From a checkpoint of a small transformer trained on Wikipedia.
Size: 16 layers, width 256, 4 heads of 64, 15M parameters.
MLP neurons of a small language model. Each row is named by its layer, matrix (down: output weights) and neuron, and shows model dimensions 0-127. Each number is 500 + 50 x the weight over its row's rms, rounded and kept within 0 to 999. Numbers have three digits each. A neuron's up and down rows have the sign that makes its largest values positive.
A block is one neuron, or neurons of one layer that tend to fire together. After each block is what it responds to, as a language model described it from the Wikipedia text at the highest values.

L9.down85:580446466607488497465445486518464450530588564441528530458512472399443517527451534468502540569486523527511579517498496496511517526478515477452415520534451538465529432603601432489498539530479423566496462595541536523406472472577440496494514503465410458502460542367464503477600535593507429395446430485498474387465540441600488509493407510462578429558498521573476531559512455491548419378479
Responds to: Paragraph-ending line breaks. Line breaks right after a sentence-ending period that closes a Wikipedia paragraph, usually before a new section heading or paragraph.

L7.down190:471558468476506539507435538564573486513525462449466517475518523662503454528482447460458379552433481378494442553486543453582457565460425555500455440565549470498542547548486541504470540473421419496556456497503423416512515431486517464499559545431446510418517483509416569416546395368499519460568417510556446469503507503451423432595484465496440428449460559509490451425467444449498487559564
L7.down321:466480453608582562470548485441562451552513502472498449539388592543542574423503534446480506513499502611435520514478612445405563411564548453541584462539443511494523446503468506514453427489513519492485456460528456583444392459447438531506533506477551556443491424403512449587441512595443488456389509566493560472563463428511505467517433425486478528485544512496577436572560540470497485608502
L7.down339:427462493510510489498487523574493496533464380453544555401424486542512419426542514525587505579464479484537571492452612522453459573520538550540532449567517512527471521497439469430475524435514416453552454468410504530445428505453441444488555488518476466531497565461544521500515476535462470508506436570451536534512537555533469467396434450505500475443499489510489517483399542424453521445440
L7.down409:554408501503518521466559532482550446520457419562591432438489485466537501492453496524543523570539533460410521635517543511436503416534587472497439524405519479439570486405573441470497485537434470567473553544517396422542513587509540452558458461525447481484545460513614493426404512457528552534468447446453481505454551514555536490509552437480484506581425508515484443465439535468501481461466
L7.down434:435465413526557497499495375558514477536420415553501508478497548507510601457555442530476508578427467431544464571590464417524515526606575537468480424534499413538474426453487525594495480490484448432465455530530465437458429466519541464468509504425347520465500409389427570468470440519473474524498498547551552417568495525490566512497536394485470562486397456520494478579536478485492438519523
L7.down586:534558487458516495481567397350520509495463457478491426494488474544527516560479498457472440523489553519512429517459594518358443455518468491536524462485516536485510552503499519483522420481540490478560508524428484538476579461484487514522475563492572561459557587540510535557449455493416537540520466485541482469558583472559387552488516445517498458515531487501456410492510541510498500548525
L7.down595:449449527425492484488562564469499493552504532565541537472435384563480490516472480641393497485516402523425492604521540551431564472468435475514522493521470560512459523497543518535496485462363496573482476465395526619439419537514434452502513502521463450549457553514489553552565511508550546511488517474483496544479513516535443422488485490460449503541562500623555517487542565506568531459454
L7.down648:457496530557505616445540538469492477538482531487494461503403537485525525538479491507509601578557526425565466509494536511427488499390531550426478443552544503394585501523511497586475574520545560534554456494494480525606448484500488491471467524449448440479449487500563458540525512463495493494555553456455502576405531451464487530446530507550470564537481490429408440445513534510529495474562
Responds to: Discourse and temporal connectives. Clause-linking words, often temporal or contrastive, such as since, as of, however, although, while, but, plus completions of -ly adverbs like shortly and reluctantly.

L8.down67:600520423535485544508583617418546480367564384473538458556566472493547472510519501516430482491473502498423467475386544487480509443550502645481563394524486474537480443492524487494434499496578501434542429385442529452523468502449661487485438501529516460494493529476461486489518485541496560479457499513591400484512441503536494528553577491511442422445499522516580498553392456495541488594460
L8.down306:477615537488498574491478457492574462507476360428498546406472585472504467411431589511492520514549596397455441574584513453496505441532499478452524490489475613529558562472590528512461612520511521420488486459443532554455599367417537533510427456529431557472490521439433484522513499552446534474456481523548535465469542493536471486482460575514547487456516477427530424488513416412425487468492
L8.down341:494477548481519466478579553467438500487549493482558439462530570517575597513486517487484532466476496528452377582463576495517553492518524420498561460511484514440492516431516510543547418530477475570553492536489457506442529506546545531484419475470401484507466455479515442528470465564493415498552464594568489534501495572440537492598420459545413425555607517546510470450292487484543570559580
L8.down423:523534538538448509504441525430494486503550425499547498529546549501462487558522502549516598561407391489522520494484480465437582474591488511427508469503524436531520550482436592554507387431452514469467451532466488473490493527520480394482507485463470539501435512404403475441533424492352412590558546465476522554423505484460488515482469518494500518401533472473445533426524536384511417477540
L8.down429:616433511500491491500469469498456462483545484498415512428479511495598490577475512476555438561483536458527492533564452494517429488557488506447447445444562515449510521516489556546533512554530542551523468396463504537548514464482456541398541486496407550523494518502481525613487459492561426507417503499412487570427399563438474559511553478429527471601496507480495548553551412497502431540406
L8.down526:545540535549491467574477573513408479452487601484494462555409552429541532514469512507490501508547516384557574494406480500482506437465467508567539498518488498422419456556523505516420484529457386421570462505463380524563549514447435517541484465664457600547465458603493527433450525498505471462446588501505522371508467483485512598466542446487504509497538510527545580561525426647527559473422
L8.down564:542542515536578470509579532407537494524441429558400511582443408453388502524541564502476603502528431534475463524480482464544473486520535495394560624519450481396525539491418477511489514560505459392486522487517473469506490374483465414502474442461451529517508522477508461544469526430545487517509504495509504493483462450461406396515480567518518523434504482461503521509421517556423444461523
L8.down572:450523556469454559617490487516497506530569448481470503593524436523434506486534444520483452491447490507549473519595497577507499383455542573442484574592591544571489355557453530522468436432488477474495511505425476501540520602513581412502504511509568599511538440489530439436506462463462511486547474417398437547457547595583525516439569491446445523500481417403583406478519472379487525415556
Responds to: Other/miscellaneous section starts. Fires most on "Other" opening a leftover section heading (Other works, Other awards, Other songs) or on "other/these" starting a phrase; more weakly on paragraph-ending line breaks and table cell pipes.

L8.down38:485518396544470624558509490495528530512586566534456457524558519469458441557511544446523527500486529513468522456508487482537519513468548455491447542552475501495620459485502526568542555530619523460510542550482577504474509544487618590449484542437589531530507539595468474440534519458522518556603522497497546554508454503458516484460569524591527501577485511563483541456541442486507465484534
L8.down79:551503583535504423477506438465506483542526579565540525525529550586515465581472493488449515435559514527384417361551496529476472472515508477495500530441422579483419511506491414500527576519535473520500499624531527528438491523438468465487459445552506568592451489474472394518580527534462463426465485518464460431425542508535508600493403512510500539568455525603505586509499453458562506587433
L8.down83:555598527555478480577488582483412532474470406436558471567595487503449548499536474547551480481521524453429577437557516445499510500543427478503470425562414572512450629608554451531470561498557497489523457534489438432481459552456550426504480499510485524521534463471518496507526520536483485554611466442485530509451545534457561421531537482633533462473438503511450535375526557536480470477511
L8.down92:603557448467494603500560539515427535512516534449368524501526478431432512477476487413552478510513468522493394374462478574504532576474444421483495480506580469473481462504523533475592504565504490451362590462440596436472461540487585507517484541510504542497489480520475611561472568617466497525566509494505504543476511480437501497494496580482449487601420495525516510438473509466499522477525
L8.down161:541498501536554534512587417488527500551509542475478471433443544407549459444480453505510527570440514532520463462418533526496518421516485470534562399490511417526510452520440466581511408452545513473513516505478511446539475545471502627566578548605514516555516548515500550505473449409520428457425616385437504482459491413472540452507513529423544554511474539453508462484520500508437543489478
L8.down426:487484497634566480508461500404609426516565538555458460541511618535463567494498476427512498507463514515376570544507494527425542455450455534558553481526501569482503518468461532484424487492517520538464612542464486547518565436459456553547489425505491472548491495448552370480440574451491481489502512529431455568547471472630436464540559556573573530467522571451453583448527525500480473497478
L8.down558:475478446533614526482449526441534539540526594402446457461501519478500527435593398449625459529423490546477421407421475488462501517470548446477446498506580474512543485499495527521527551513518509497546538481465511465459463491486482473490537582486462584453449495432481564572537472560446445460587506544509596503462445593494511436514504547552454558519510453506525543497501520453509404457472
L8.down691:580517493500520469516521497457492445468465485485568502513481487478499474570497550439544500513396497447528559445467590538442470487389539422486513476415421499453522456551490532483548451528531427511439462485486517488477489423464477585403487453502537453445567478473525555402391558430478423483505480507480548597407387415521527481582495498491500589554481543624434455413570390450458617536458
Responds to: Adverbs and adverb endings. Adverbs and the "-ly" suffix on split adverbs, often between subject and verb, as in really, gradually, technical-ly, inevitably, then. Weaker on commas and connectives like nevertheless.

L9.down193:591524547577580554519375467507489527412455462508480452547484577584491517433546435515400502420507506452476589465553554482517564539591495603542451581532408552491464488476507397475442497481481477461464488445607555614581461539526633569556530495552422580475447499480529513467455556492496399528446524477527505515497475515563530486478549420516509504477550487519487508432517488484514512467506
Responds to: Subject-to-verb gap. Tokens after a long sentence subject and before its main verb, like the comma closing an interrupting phrase ("however,") or adverbs such as later, then, subsequently.

L7.down35:440515468380515429512515513471434453444480318566515447520500506477488459505527508541520543522498415479562577484494497483539503572447549528507498538418475450444493505498425552516506483468508470481472472520546557428566493503535489536502625406610477538519492536448555571496451429460518444476486508443518498552467478489548525453582383542465485604463524506510502562490586426561480503463436
L7.down172:511484488577422570527528446460488421557554465469549443442470482544503440580467537510581559495488460451479599576585535446538436547470485474436428574534484458487568381463466488496454528539569490423584531426505496474535463508485384513453506476421572500542490562462505502476520548488552484597424583535555470465578579512493509463436474482475513492551532475517503439502439524431452486469520
L7.down198:533450439537424482399541498588472439512450399448465565450424485444515429583468458454472480585496485541559467418507465502459441525553506483537408572571484447514546483469457481501494573489585438541491541481527516547477481485557479544463551382464570517493380461552501575523433491449419477459469536470551517527481457456456496500508341562468526434556434497546490352527585492590507502497507
L7.down220:472574517595508471526505454503486433497438409485499510458533545526503495555486518545568483443409603425521508454550534437544503456523532463479473465563543498570453421561394521524564473501473520518458540566542368398512548523420470576451446474548533488505485439486531608528517557513504444588536461439551518497517475502474516499445517457467488494538471472538427437569496481456422518590530
L7.down244:512521535617443421466492402573450435435385473461520597452526447487502599502501551483491588424468440539581484509449533479546424463494509437527498468500499469514495445583541424489462463426506549451554562394545450610569497484533378484568432488509387415563500530439526480561480461462505469498419543462607459382455431572428447574480439437471447455524518527605544526523532513524560503528560
L7.down329:584468513477428522598519484479465420594549540496468353479506436502581450524475466558560544551490484489545540602424458522522547575564551486557477518433510549477487471420566484509495548479554457499576549515539550532505558471524435548552441516480613552407559498452465448579506569468507478547567491498517531524521496491617529485523520537481495566462430450494391412447500532476469511509493
L7.down355:461538527496533436505417419528491521510424522488490471542496433579528523533565473503432450543481517434412509551443522481441581541508563516432526491439488445534645524562528585453511420620520494432529477390558509486533563483506568463504578498458518506506576552369539525524492485465457512529404528536584451550366534581543429421522531570515479418565526570546518554487440621573425437499477
L7.down523:590567543511515480530507453451502466491467414488538580459537557481514501545504525489471459427448518524532496442581597462530461468496488384471543477427447494476421476527487481515531444511500411418536480601541483450528527566560508496507449495528447510574554552447520560451479519505458467588578459462473495522467501500500502544518475471461517514562507497556444491518497517498435526567604
Responds to: Sentence-start boundaries. Line breaks after a finished sentence, and the opening token or second word piece of a new sentence's transition word (Moreover, Elsewhere, Within, During).